{"n_layer": 15, "head_dim": 32, "attn_scale": 0.177, "init_std_up": 0.0361}
MLP neurons of a small language model. Each row is named by its layer, matrix (up: input weights; down: output weights) and neuron, and shows model dimensions 0-191. Each number is 128 + 32 x the weight over its row's rms, rounded and kept within 0 to 255. Numbers have three digits each.
After each neuron's rows, "fires on" lists the tokens most often at its 100 highest values on Wikipedia text that the model never trained on.

L4.up144:081101123169151083139166114061097122104105102061116118137128109138101117083137121101148125108102111047117133094147145102134146103132142115085140126101172135153102097100077123175107127093173147108145208088116118140101126166135154124077174130118082137135105121134145152134150128147139123157172156145250115166116105119117080160165108148133153160109087098041136136132125157100137087175168079118125077155145160093178106132136114159196121177094160142109146126146174174114075106124159158102161107089143188077063173118105186080121157125169167144088132072195143099097137084132151101109
L4.down144:126138081092157132112127140082082111082187069074143155182191124113169092183132126097106082119121061145134151122156137167132162133118089142094133063099170072114112099114128093177153149099145084116165152096138115155098187106158181158109100102149115079132152105161111137096178126121096079058148169119157175184057073136147112060163165150146152138136114128131108144160183127106111106192174134130093106151163156114114119164108132155207148084095103132149131140121102156112083132115105136133158167126132143133146104176107108129080125122179162069105214141149095113123123173148079161125
fires on: " st", "est", "is"

L3.up87:116148090152161137132112080068158119079164104064159136134156117107108082166131132108155117093154102069121124119153202103136137082130078071122110141114132144189120133114077098140088085170200125183162137122125089149133105196154143104152142100131095075147164141095079136118121135180155113125081140110234144166163102092126090089145092173116120131145074155100093126084111131066184128168126161177138167162114148146120208138090113132136116149131138127099184135159184135208099120163113129158152108113085122058111114170173127124157105091103158115185177123105097127112129105158121125120
L3.down87:132098079162139221081075111142118114168137109111149124151138092106144063124158183155108171177134132104168094167113109130073109129098163160140098091102126109087094158115101126142140107157152106123147142134144146069067149117162135128106076142116131159138138162140139170164086191140166134156143136120159149135136136140128176130146108116095106197167138120126110066100163101115124171057114110114077116142146145097074195181178077137175143106136175125123199199163192075137070119148065168156121107102164134113135135128128079094124153088082094120159102070162110103086087132161113146080
fires on: "ract", "est", "ident", "and", "ent"

L11.up10:136088161171132164118139121110212131127111129171145108215113107163217070167096185151090125059140149124122145153150116124192133110188132175099117137152146096150099113150169143101141146154144082107124084129136157090147174132144106048099158119124146149148092108160103116132155094155124094130147091068103147165151153141157116114093105092110132189132112131110144088148129154105096131139096144102077046129126070141128107085111107154122124145145176166105143134045142113117094150069112123144066118093159106090093145148165123149063161175161099109197116060112136144113134076140143168177
L11.down10:158154106156125101133140169137137108103206078086116104176120132162108061147046093113144065105125179128048150140151136160101154180177134165136057149125142144131160138157139111111152097107163169061167092071136113096084141161139107089131178097154116100145123147143118147105128153127090084133086093130092163148144113154044163159130091111154080134096093100108135073167120170149143090168087082126200183152085146067148135123166138185114155138170127140167150131142163172123116103109147136172102115149154138081129121119165068110142077142157187109122121171100103131160139125084089136102
fires on: " (", "a,", ",", "–1", "0", "ans"

L10.up329:124099083181129126136113122167141145096121151137191122115170080140115119205087130118144174086151137105085057159132091081103127133114080146193149125157120128107145097109129115104086141217133121091075104115162110140104167080156088102202108133137132109150146093141102122166107150179184117122076105078090130088137123111114149057163083137103124116130131099118155211108138164151081091126141088209104216187090086103168110145146118063115155130158110134157140139092081170172049120128136152168176121151088149118168123098099101118155149145135104114139137114130192125145137112120140126140
L10.down329:165154048129101114121176170144084145165099126135169121156167088152140107131115048111105115155161099066170113117121087099063152123161122122102167145167106132151127078152113140141139158116172087114194176128194120113125148111172094097121103145124142070148103121126123132127159080090167123062095179171103148121109097144127130140145158129064082082083101141150169189180109109157116117129137108068112169127138126088105121094197123130114165117211121088146141136101186138122103168183118162110113148164112126129157208137144158118118131137137133059126187102104119077167159055147083109124
fires on: " c", " C", "c", "C"

L3.up53:185163079152163113161151107147112103143121192166177141111128177130113173120100167101203139096164137093117140117130135088132106091123154138114092101159129056158116152074157155101084087155078178121127144156135161172119128123173117061149129134116106097142111171094105098081064067123067157139104135109126102113102168099089091119109051109069106112111163121180093154102143083101102159106123175156152107172110094125154099173159123129084166089178140138075134143135125114116139111143110197132161142133155141127156088135096174141121084156048127196111095189089143130163075131185149149152
L3.down53:174124086058113129107174142073129113115129126167231106151114124126155100134140122162149124117097114134195110121114097106159130114105169143150123111131091081122136107095141166141123198128138130130138176169142137129197111106129115080192093136082118118140099099061118098104059123136159185141134102216133145099106202136140190113130085156128106093181139097192142173166131142142089101122128130135142135115086092111107117218154155147138135123178071105069103119097126137154131154186113143140143121124152127043122106137169201098126143131081131163113089127151091143103081060116154110160
fires on: "ly", " fl", "der", "n", " long", "wn"

L4.up176:097078150128120108095071109148101138131138083106174116139172074140122186103124112115126119109121070200133137141113179146179146136072130110139166136165131132082153136127124089103159077107134108161114159052112097140126054112188093135115082114126110125049135151137074100172113093224137082158107151124100149125163078102104102126167102165071144164128100136089187190148123117116104162160109123101138156194144110106181128171151101155164062133157144137140136148151150115150067113131138143125154127149125145148171189157141134072105080170153187123094110092166182135155099081129154088097
L4.down176:103152148112035109089122125069138133105142103132141123171142105111195102208078128111112085078150131171108122143109149167120173170106102109108122101222160071109093119090090169088128115130128157072093131147127125171121123096114099212148085099130154140157137011101139128145144112080169153085082144089108099133153100136128114156153098158160195139140154128122114134102140134139089134142133091173132106119088137116132111168142085146129150120079120127108182128126113108110091150129165186139102181171115129167148087157192113124153139114178214101185161145115109141149131196097140147114
fires on: " C", "c", " for", " died", "==C"

L7.up5:170124137131147098144157087156139176229133148144104093190178119111076164163153143123146150128115073114071153115132088059131130131100123162159142197156108167158100128088137183155127158133163135080126142078092059180121145139152157072144097158142198110093111139102103153149155133150138141126152102075141095105084119122137132150129137041091138109149163149081138078149087160071146108091104118106115144120160167116141143115155152126070191141103094096131101087141088159148105125109126091115134136106064125152135093159163066085165176147119118151155119142153181080158082144070152145196
L7.down5:196113080091081130146143129086145127110105141121167153104154111135150115109140057114140106113110122123107095081053178148042099124113126127107139155213116142076154132097098098176173163146096188171168113129078093114091135129127147204100123104144133138142208075091133159100159138113140134094161177107129140129115133189143114140082138177174063208116170100107083174097132173153135123127168127118094152144105094175171119188121124088178098161117165137122105132152165172107115146137153178126116133091102057105111091112117158118081137169164101131123126109099102159123063112152119148157
fires on: "i", "in", "er", "y", "or", "el"

L12.up26:130121104126160115069135110150126106135130131129153128118113079100116173141146124116137209128150092097111127089112143115125112156183183131127116124098160138090112123145151143147135163100074120125136089163141098145122113062156115101132090116132047101162114126141167115157142139172121122154122103167091127114128154171077132099090178165108138159125165114072150137115113142132125068187133164141098057122220152126085208221144109165160135096144092105120117093093102144117113181087174140156167112114078162104148103152144197182055126102123195083165172108196184136126134129071071113106
L12.down26:124115130177147030110115114156177150069160108112182150124121108175149093112124152168110117164116137147132090154080100130121139112117141161119125217143187115140114211175099093084108148139160156161101118093107106097163124164148120081079173111118132149127168147132115183172108090158143158135065138124137084103148144196139149106109082108178138156125122168139180149058095123130072126081179084108140070119144099148106083187156111216105120104139208151086098116136132130149121079097128113114134159116124116100125149128128136060151147135128089167140087142058098125119088127094173158124
fires on: " ", " in", " H", " h", "-"

L10.up215:143091171147094136128118111101115151113151103040119122145066158082095104083124171101151162031131083163106136134142149097093187128144157119117132112138149153150112138071123162127123081147078130107121145120127136143168162136218147112091182099154116167195147073092101118109156126139150086105155130139175110175165106117093138087163170161152116145121098057096149184117132073151127117105146163190155112103129147112128137161154078124198106176109138158086131107169080124102102128074193139156160085152124148125061176104096096123139128129143109154118117113100140113043194168151120133163
L10.down215:116154089142193155134137106142119092114134129088117178168130130088095100086200148135170173137106097158078100143127130108099121096114133116082152102182171090163196126077132114121114135131114140112116079163103055134111137131069102121111137135175143084142186111125136123176150120152121101095152123163119113193109038184132101027132176121125109071155112140123138164185112135108144180120153174127135109085126115144183120162125137095172115105155153117128080123150144149115097200088125182130155064117170098066158145096129146140156097119100127170107149144152155057110199145157135164078
fires on: " st", " St"

L4.up222:121116140178063129155134114097138145124131102113129072145157150157167107105087116137124181085118109160089120131128129139125158081123168126124120061161131105192142119102121139174141112102188167102138101133148114174159206139110135117156137153186068124110202047157125118091085119109116058147142098108106100112120106054156145148150100094141108176128128161129068167088093163065124103089110127159129115188114164170122147051172107154123149110115134124132102103059140173136122140073095124105054150127145153132133107048159174064136151163139159156138203129118159173163166119150108123119
L4.down222:114118130123132156105123140126089147130099080153114111097173099126050158118178150077125143185142181098113163148105135126148156095145110196161150143101044173155093169163059104194081135102145107151137055137148181091079104133194110158109107111135156130134192108108178105124140197137140113144096096113146145132112095095118124129112097106183091111159115111147165099163088129147118180166143089148086095063094154126178133077177080086142090092138126163162152100139094134176134111108117096174177080153161144116136182159162097165094134106135113074141117142132164185116117097086112157080
fires on: ";", ",", "s,", "i,", " ph", "a,"

L12.up192:145057144155128079104159161147151133154131098157133111152141168110160108143158147127109179150127075119170130116114140135168111084125161157102162109161147144112058120115165098123194166142114112094166144108070116092123061162174142096195180075152098127142110149082120128112160082079124061119082126138118161080124106149182166104149103114130158165104133110088150070110112058098095064131090157143117105140163086166042189120099164157126130092111099066149118117117152214181141151157134140102125153126121094121100133144152144092109187119154138096159148094126159183117141056098145091163
L12.down192:163168094145191143113116111152141143099177114109107132145121100178117116137157090092130184074175103081146117194112105127088166122114139146135110126166146121128107135082128145078075120038139080148107142138109130139135169077105155119137097138112125131181093133100125131129093145113125109141113062141163116113128106179181105120056145167149170162142143075124157137122081113166103118073109118151100146115155119137140101155098121085105081112129220106105099113198143110151077178146114135212080094122117125084121178169144132120212145122195153169137166166073088086151200130119112131079
fires on: " |", " N", " d", "|", "outh"

L3.up70:132196058155124086122129138125125144127154140104051166090119168140140173079086125079105158124101115077139145054164140112200171119096172115157143152096156154075145132129131068176034156164172147162155132136174137142087121130153127110099087128101106122180133125161133125145152121167182192153153144075162122123082100179124131153102171142084132128104116158100156127147127181165143106164105124105172127133146137152224142144137108142129155131155099105133109066089106129111131148154089125060195165106117146123116128125127096120125104132148090151085108103034110118130127051119113080092
L3.down70:185147152143142133107159145079082120120123115139085146093184132192167091158113055102136105149130027102168132082083064099122113123076153138102111144118142132152140143152099090136131153117098117155100170183154100087097090113101085131104104115187099108125178128169132128123090106169117156120147095080142149156125111141172217165154136121116178160088152131134094139154142172123168115119125060090146143116165098129186121138096092108119202081130135139120142172102130083139160050128136178076218192104141085159093119116152142100116168106122123144132187116181149134114124143145157088144
fires on: "ate", "est", "stit", "iz", "ect", "gr"

L11.up282:124142124111212135094080182168120107087114129160111124112130161108152178117183174120133177115110087120112107086171141099108162137106167097122146127092139112148050133078129121143168136159115107130080127157097132171084092156126145185137144106168115116099181104160128128149173137151097202155117112137177132123071095130141140081105115127111171135055138184137026165130115087075092107140104152093150122114179105116168100119092115152134106149161053156173065145179081128062121099155176127096147158156121107139090143160131111125094106102164163117093189120067139133174121168131144095178
L11.down282:160110087130140106081185126141081130079092058126142140124132121169130120190161116151086107171140138134130121129120134152198140185122119089153096095148142111110136097154105130122147066147082160065108125103121140110129092089121096127145113118147087091140175153169125184112089162132138130124184126086071125115130139122099180167161139146140160053167160103097090139131170123126067092125079030122150113197134171062195138153106127106135095162150178128141135150156119168179083129162144126123197156189136161145110129046098111100144122131139135161122154181127111084147160142138125046090
fires on: " was", "al", "'s", " be", " r", " is"

L3.up94:140077098088114111165138143092069157139084162141100086143144060150102106095177115169127171113056137076138168091072128142090149162195126161119077113124125134112119128138151121120152129165137108141180140143100068182111125118183126114131138118197095191080124158161150109127152139157113114133194161105171087149173109177126155128138119104049131115132142137167152161144122089135079141145112121168140120152156045121148117135106155067146121126154184127144157105168141147122151109106111098081142150134138108119117111148126088158123085077138114138173083024143187197172097083106082133074
L3.down94:113131158092155163144126125096148120171090130192138148133103116096135151103115134122174110123143137130158048143103144116115110191130141121166116149113172115094124146070150117113124118091105150131141135120079103163187119133120144142098121132108125136154128063190132090107069114156139129134101157135128143075148156165142113178104097138097136128055066152134118103101146079072095144091170148181142127205100139036154144083096140134145114102121157189102124172089112180176160222163097141149213137135092160074201129177145109068121124111122106111144086130114148141053113080160109088153
fires on: "e", "ly", " Con", " com", "ier", " Je"

L6.up99:135169155059117120056117107184086096160161137119109144168053122083197098113139083090167149095180157172108141077149185108162113147090163159119132118057104102127174130111081176147133157107153137146133126128131137117157135121139153126105129123131164119109061131174117082116149150087136161149157093127108159152103112171160126107118135120057111103105160133111143125123086075140147097111159131174106139145167102118144152097101095153111145102090145214128084082090097114149127172109122169181161101221113094101095085143134126087162128117123081196145175094134187135163119130088162072185
L6.down99:061141131133100106187083120081153115109132078141104113119148076120060102115134152188150098123077128106122085149161162148100112174128126156175140115214110154185095133097176077091166151150155165088114079177119145142118168131182119167086147152130152149113095138136136090102172092134121152138124168120112147122133103123075131119135123120164150079152162147225078105139144136061143081125113175170140145152108163155081229091152163125138130127109118126095151118081107093136165072084121098146158057097112099118122190155150124158116131143115165136128172056114125112147089150181088128102
fires on: "o", "ov", "al", "or"

L11.up38:112074155109144169123075119147193071085037187132144153110152155101152157114137122125095153169080136119117111138090128113136123157093074117162123163097169181163076124134135103099169069103125107075140128116124114157103139049097100077100148099131144141141126156152079134120084154156100139111158097127135098162128116213086155096111110147142150112099161105130110092104165146080134153122102114130098082145183096193158066125150127160173117136106192118165118107139141182148222178184108149129143195149150127125115110114143161069126089191179104167155110153077126108108154107112091139149
L11.down38:098072110165113106071111176054146135088103109175150126127099116146152112144099104073121084100088092093066160137109179158136128140169141121190176118124097150143149125164143073127131107134131136141167131190142108110187074185099111123142149118075154210154128084152126181073183135101184139156144127198111140140107102102078099044118114144118090158128123143105090101121127115151199151170103173179112112073066100158120123130155142114095092078208131175084149092136124146111123108156119128125133148169104117111187170125135148120104097130170135104125104124145136076147153170145185106129
fires on: " J", "m", " occ", "em"

L5.up350:125112057177170140171107168129122085163110138152144111164109187115107166104130145116144127074118076089146109050148176085158128108161079132174108156140125203151142045110119033077134154147111126165098112150119164156081107142176150147157115109138120097105134122122204103139135170112112126176152089093070146065104084117136106101091111137115171090097205136168136116161113183105134101136096162147159059144114143100141156125097174124076165093151119141155156117127103138111146132144094161104120148150139146107090161068078080086090172084183165157140116146124101113110111165163136101123
L5.down350:104186118144128072122167170118108106170122125189159131130131149141136132150172134160066103210089104183148113156105165137140195111095116131096126097098134100077102174114076070096152086089081113138124130154138117084201130112084082138122181162181130138082125096110118110180135100123038101134163066138153098132157087078121127101144150149112174101079187168104131123160177136158152160166162124126109111121128130189115127172167094104089219139115163118128106135125137081121137160178185127177090077153090118090141169143121119116128131113173134076121129150081114102085119109085137146132
fires on: "'s", "al", " a", " their", " Te", "ur"

L10.up107:196127059133114114182154130171091108089112147103162132164082166151190150124158085111099107156130160118141153071132170093142146158121061094146135127115118144141169148108138108115170098171121126151128157109058141179108127132151088130122130098147151158121156095127115060132076098103059111163130103108103089117102140180146109052144104099146134149122144165125049148117117119085090085098100137191094095170158098119103138073115170123185114125133180117175150181137127130135134194096126159173172146154189094128160113100126125162098080182186073130127123096092192177114069123141150100115
L10.down107:086097143122116082122126166117134139183151119157174121140071154176192127151111107153109067096119149156083194152147099168137122147155081106164171178157128110138122138138112101092097096178096165128156169150155198099132156161136158076131128058098119173120147135186121133087130110096127098103115076190130143144109122104101134059110111122135108101109090083114098150061156121081129125154099170118100193147119122158092058147078122148174157149091110073140079122134118149169147156125139095155150133194106146126099170168146089124128130060162124118191118145052079190114123139113080170154
fires on: "J", " j", " J", "M", "em", "j"

L12.up181:082101136175149102086180089145146131127151103119109166154138081132073116086107102143086163101161141128140060176152110121162187137084091092165106141117084108140104126161119192173137108139153145179098176089112074106166157145111107124097113113135063142140157155094124159096163179117102118086079073180149123148087103117183157160063124174178160126080143118107121122185100111068165098143101168126128124101158163042169139195132066107112109162108116137122148216132120168152146103128134157119117135088183156124151132107198136111157168123143098110112155076148149160101133150148150094095
L12.down181:103072154099100137122073102150147129086165098108164187112139141139157162159037189165142138115128107106188115115203154158101087150161096129151056158082110115124172102183115142163165182083108151138084136080099183116144155121075072143154124131170134167131183142124096139142147117054177100078151146123123114165166068108079134156135127159087148172169114138136091146049115121123129100098119129148168087133127098170162119123124065138127162142104126185109163129118114129114082081108128176109068171102169107114146126137180097138092185136129114102112154114101147146184118130124102184136
fires on: "ed", " said", "ind", " rest", "s", " st"

L3.up305:071122065157074068118176104112138083090147127110173161108120177145108109145140124151102154103134113122160093105119141131158164174104170199132127132110118125069153118103151178105126199126082162176108136128194135087096145121084169121129169115155117135143133144132135071141134136147170159116151140121158164120150094121103121116145100125127158091078125059041102158132127111122111140142174055106111114132135150126166106106133136081167167169132162156112107138138236190058097091165121111052149104153111116177165152064131141119174054151152144143121119100166124187129097111131120139069
L3.down305:130174202115120145129131100139117108183185167162160133142070117139125141108184123112106141120136082115169151100101107148224078059091187136099078168119136098084092145143123107157115147180170129163129062104188148128116187085161135094138101159106122139078107161156072116115129156184133139060163127149109151131062136132121166107117127123044070134140116170168177091079113157094104144085110095127085132110129151118152062152174165128143093112101106117108115149129141133158093144191106133137128162166087130143095128069141191113126127154167122148166101064150101163131150120101111102165
fires on: ".", "ous", "est", "ern", "ant", "ent"

L4.up251:140090113111111088129153172130062083163061179148178155141157142118164041100132163131119124110146168127125161105108091105159130070106128117153145148195077145116147105106070108117179107114094121145077117081145165138115117204122129140112167114137094124086178088142201174098154120120147091139104142154106109127157089081096152119133175199110113146148073128089141110166094109148069078140130152193070154157114127121142234159143146163142120137155095123100203119116128167114161112132119125115180118171101110115069104084082097139099108158130107126152108107178144125122160143113108069167
L4.down251:088169153050092151073097143103155183148131104099060130113150106138106158130109156091116118136160159069101126157145127096105079167084123125095174138182179104140172210145108137153143162147164160099116149131181142123191137052113149092120113122113131075152112108130091081120141145117092149124156139109117138114095112157212089112170140131115164111075169148093073177134169104156114170107058128094123160105141062157081149058140150100150123150187092136092140178141127107118110134174170076142082122121125152149109120188167167141136135122109171141103104125084141125112144063135182173147
fires on: "on", " on", "ke", " met", "ed", " single"

L6.up324:158116133209169133208118137063197115191150137120096091153147135110209151132171098098149047148102120158145058136164157123149090135136144106143122100144190136108156067146121125097168117150126143100175169103137098080126090148109124150142118092151174165080089113162118143176143145162080087093125150119147116066115105123105088156138155155142138152129090127140111118124140070127093136130095115139121120119104090102134145041186100149054097116136138109152182202152188137116149108125142148129113077120127163125146092052098097110158099171124078175147116170128159146105071123141128095109
L6.down324:111127151081173147188075109130155151102156148154079113114186126178148149152148179140093088087190166149116118106155083124124103132084098093061141133178065094087095141129145131124158152134151097131080081148135100130165094097132098171044132113122131170151072077113066089119107087215144080115102107140118110089173197106140131177201123112102161085154154110186118087039127116147150140096114139075172117121115099132160165131128104104137109113145215171109106167160194094141134100122124105143148160098150112115155124149146127166087129099139092132146122123144139140124105161158107135159
fires on: "re", "'", " con", "x", " re", "m"

L5.up312:101138125190146112131124115142077126075111201103153176115152140130119110121171130161103124110172150150050138115127119069084167026129177144181083117124102184133137144139124108137117140136120168093053110098127138152135113141131069112085152171081166127132154166109118114165082136098168103176136108142153128125137128119128098122173120125084164072140096143158178155120082143127149096146139120134117037155135128117167168067112107179168151162116048117112181174140138149164195085145146156071176106175124150094124104102129135110131146094199135058138097137141132123077126130122101167077
L5.down312:093090133116131164097117082120110096157141084077153146174160117121131126162117090125136147078137168162090187118158145065156144107088051118119097150146090172133094111106160144190108073102133141117094059194089105171133138160096109099110139170100105148179116132175118063157147145168156092135126116087106167100101134141171111085085123133117095094068140177144149144159170095114135118154139133137087182098146098085158147095106207148118117137118152074109128139120098142126092103118129153183195154189157076118167127127104191132129146170100133157194104163118155105132125118211057111152
fires on: " l", "L", "D", " L", "C"

L12.up39:047095131082138130125161129188146127076096140178141111216067132139123185190124160145111124068146121142128141153140148100116069125174145154137164075142133085094143122083131122101139134140119193104136139144118179127099134118175136069109147100107135147115118156121074136121194139176122174128148151167139145126040134139090138186170138086099105180083166138142134151114181132103129098146161088132112159046083094088094150070116091170130166105164131108129110171111158142138109155130113109080080116169148085177133096078129122159114085168134042091112120156100184123113139126100145143116
L12.down39:115100102086100083133136179147071117126165095077125065080109157152142122080059137070169116154109116150100097108095095160115103100123159148121124113092117176152132142139052089086183169165127137138099182113177156133089149117092113142092149130094103120182105081140147149123157135073111087157099153072136162122157125152156122084207105085156133120111132143141115192088139139144156157175143162209152087145142104114160083196149122139086154104198091113136176150136111174096122098115196117137148189160171057082114153132155141126088120177124137113118179176122144109105133158119110141152
fires on: ",", " and", "s,", "ently", "a,", " as"

L11.up188:129138154071102153154173143157155112179114157138131157121121137072195172123137073181161102114117110077146168100063167124139109099166168169157099156096118092099118052144134130145175121064152084152078148109143093150161127114112113128119080159126146165104131092140153180160095154180148061121136157094199112127093100139137131132119174146099110128070132170131086122163093110101169122192080151119147143127102145104109119140176071148146120123097147133113178141160153165081087159082030102084139156163117099095223129105127128119086121086134109126115126115172151118108102180099146087171
L11.down188:114134105080163168105149138183103149149158117114114120101153165121127092169150148045101168075130135124192089147216134157093156116138108083110169100167082110088159169104122164108131147176117112084121114119117097097183112117122137187091105159102169109158137148169098114119123098161057129150120103158158096091164109167172127125122189057117158117118110094137122129113086150067108129152134130154057141125148156124143159173146085102106168145091224117109117199144157077130152117160126105129156072076069152098160163136147130159138122122126095087142163153087109146178052092111163124100
fires on: " con", " cons", " re", " pre", " sc", " d"

L6.up117:155108124107061097126118190118095103147078167136108106171129139167089139197088137155144104176090105145106150118147181098128156112059151158202134159170112150143209162200133150131136192157137111109069113106109092151080116120157126153137081101159107128109084173106160145181124158097110113088158110134185057102054105126095090072124110077066154093142118133134135124145157100153118190140128160134137118154123120131151128181191067122098116140158155102116135095042127156092120148213149122096190141100129117145147154135098124102112142104089117112122098117184118128131114143100130144091
L6.down117:166097155044117169137166130119166158058153144124098188173130157110145151140111116083111131179078104109119101128126139148141170089156169108083174116137133199131178166102104145138090135159061076058124181108151046159126081122156112123070085130165109124175129116147087110127142091116094117137094123114125143165146096117153127139142126147135113137160122097142114115193145142147169108138132117096136112155117063146146116094121195060124171174139142117054126112081159068159143166184171164119140145114122086110141113129101196091176073141197149138081106117110076132118144133156144149181
fires on: "ie", "ran", "i", "in", "ier"

L12.up35:108138119195101076090109141169158138104098134062086193196151124125161099169113089094133130157079149104081083126094146091137122132095074103144090117117115144085103139121143120119134127129111122134149072100150173158135129076131110129046104155123145088157108128128162166159154128165150119089093126133135103098133107146120167122145176169110108080058116102174191118162107166145076101152131075145104208158169154185077179146137138154139130121165092112135148109094122116092149095106188075126099170134083199201112103153160191133158193156123123142073105123152160126153169152113081104120
L12.down35:161093109063202068177092185151123094139172077145139082127162124062138083112154125055179141124127120122169161096121142145122136105079128074121109140155138169137103153135149082109089089139152168147160078085157126147137104111157068156132167133113191158088120155199145093090069112098160173166110127143128082181115151135126146091164092118133126139139155091158166139048097156103169162183131169118110132101138118114111159109151122139128121100104077110116121115130115076137112107092154160085103111133146112148126129182107147129125071085096128128149109146208092219117093171172177144147
fires on: " c", " C", " H", " h"

L4.up316:192119107147175088170095118170145150181108128131168119094152100113147127083145159151152187138077169112097133112115097111085196117155140083196177166109156131137127137141124181134189143182176076135135134081110146115120105133140175174080150086113127118089124152139121115183131115124165092103086093154170093153166113156080123172130127182077105154109119156155117120167070161120115158166105146107158122093205110142140096075121105125096153076120157171110138167124132103145123094095144103108167119163094110104171074157132107157090071046059130213091101097139132173154127124113130086118
L4.down316:100164081204144091089095110144174159108132142137110191156090097097159095137105124220195182129153124135127133109139092055104089158125119133130144132136104155188165157096067144126087087106072072106159136103070128173135120182131112132102080129107155150061105112148163161080168125171129154137123104085080151107145138094099141151145134187127098116197157134200126111110108136091100142123089147080128194089164136151130139111137139117167157114094097114073085139120122130158155143110132121099204159111119110137109145157163088099158144091154073200123108112171096088179125134108120161148
fires on: " reg", "3", " Reg", "0", "am"

L4.up244:130144162093132082110208090179111130117103193120130164047085126147161129090126101106167077121123131048092096187174144083135114099119127094109103108151133126175107115142146192154101104199188164080117162121157145143119137169124166105157131161167115133107119164173111062134124115077100106140131083156125104087065113133172137097205072113106106203145105095127150112138142162101124139100144162116160093134078108061144134066159114129122096128161155180096120171138151118095116111169139129133141077157164123185113125150141128118128117187168172106111183107136157151086147106136127129060
L4.down244:092141100102214167098130109109113094193132150155138159140192166130139136087138125081146070118117092136103176164172083108157145114069171161194156101099142058101142051137153162070137125136160121114174145112179127152123115208186113132178096139187143116120134088084080084124098160125130134103151129114052060143061141101175162178188100085085111161114103143128118102084159122194153120106145128090120115150138117106099127092093116125080130135137133165157103132127111131086108064122149125065117115125124146175110153168165143113084160140125148109172089138151158102127119122099139162119
fires on: " fl", "2", "le", " line", "we"

L10.up152:173102197133130154107150070156179125134201141121114083107150133147124092141146148087147114083155098163149130159157064109147103127067131159097129170134145164138079121136113111103138076154135122097081148135171137096168069090165151112169170200172139096106093148122105176108145138152120076118160132084126128044085149149134112109142144130110196146198103164073150117063146105132076149132070108186163155101125146132138156049129162149097157173128134104115123103132116173132086180188076127060118115108129156114135176155087154067177153109130088138165095133104134139156155094120133102140
L10.down152:116124124120161202130148130127109138119128151113118130106177137119090137090079110098105112149140133098131128160126075171157135104168159123139183111112093172157204175137112125100148121056155146145162065117108093151109135146153127144075164084090114097084083134120126116084159116148162119131079149071098160149114162105153131149145201091130125191066172140137168183099160094131116108152115109114058095181110090122185124194165113118157097148170116105117090111088184143169144170153137141140143187106149139103154144157099031163104109111105080052092089093096103200135095152116125158126
fires on: "u", "n", "i", " equ", "ew", "er"

L11.up262:069114117101118135140145118123194110079108094143162130159165118138124155151158117134112152115137093132154098075126166091161138162145131099183172107147184133141103126076153124112134136120119116138070128058161110122150109096162128140174083143123107101091077155106190137123112075149151078110072091155123151145104071171105117106110130143091173109133047157188162106178089139120101109076132058146146201152111086110129102086142146110132093122147153117151188156159122137144085147202169160101068198141109097129163103065134171101127181131130151095162175076195176151147145151133099090097
L11.down262:171126125093127062137191098187130156152131095129102113140203153102066137140162122104130059130155198137157160083107136172127156145097095107140153101156128120137165142093150128110136113106196117105120138144137072198146187077133063144062180137138123092157106158107095166161103082149150097145077106064098133139116164100149128159142097132127135089126150090085159161176123165153148116111139096172133177160150111125134145122133128096145120102130116098133164096040155098132126146118130111136071143143072174033182162131112177133104115066141132106159127137078086126127165128174177116081
fires on: " C", " c"

L4.up221:170090095134157157127156160130078144155147159137113144173152163159153143167108121082107139175116153113078107189156144160164173126139130134090139155120161126117165116153108111110161160110154137121177116077114096144119176120150095063093152170141154153096133087126097078179135191097112159143131134130108132161124178106117112167165126183068149142141070129180131165121073142091161065103145113183098092140066148110090156104114116105190141142118080142127115218151064136140117195136108084109128137166080130076125088022128133079111065135172168086094148145132087122100132116115125096095
L4.down221:133109077133161120109107158070153190161070150167149096127132123091170136115125118131100122161152091123110121147135149084173112168089099151156149161189096115117164114143134080146144109132096133079163127137086088102066093150102137075121085136113109136111128135145087084095140130137113119085069142093181153120117150115153124159188127133097104143180210156176106156126129159107186090094136129094088135127135172102127140096173213127155155170082150135125065138146164137145071122196100138176140131162138083109169053123169141058149139142201113119202152106156110048124095141138150119104
fires on: " l", ":", " L", "e"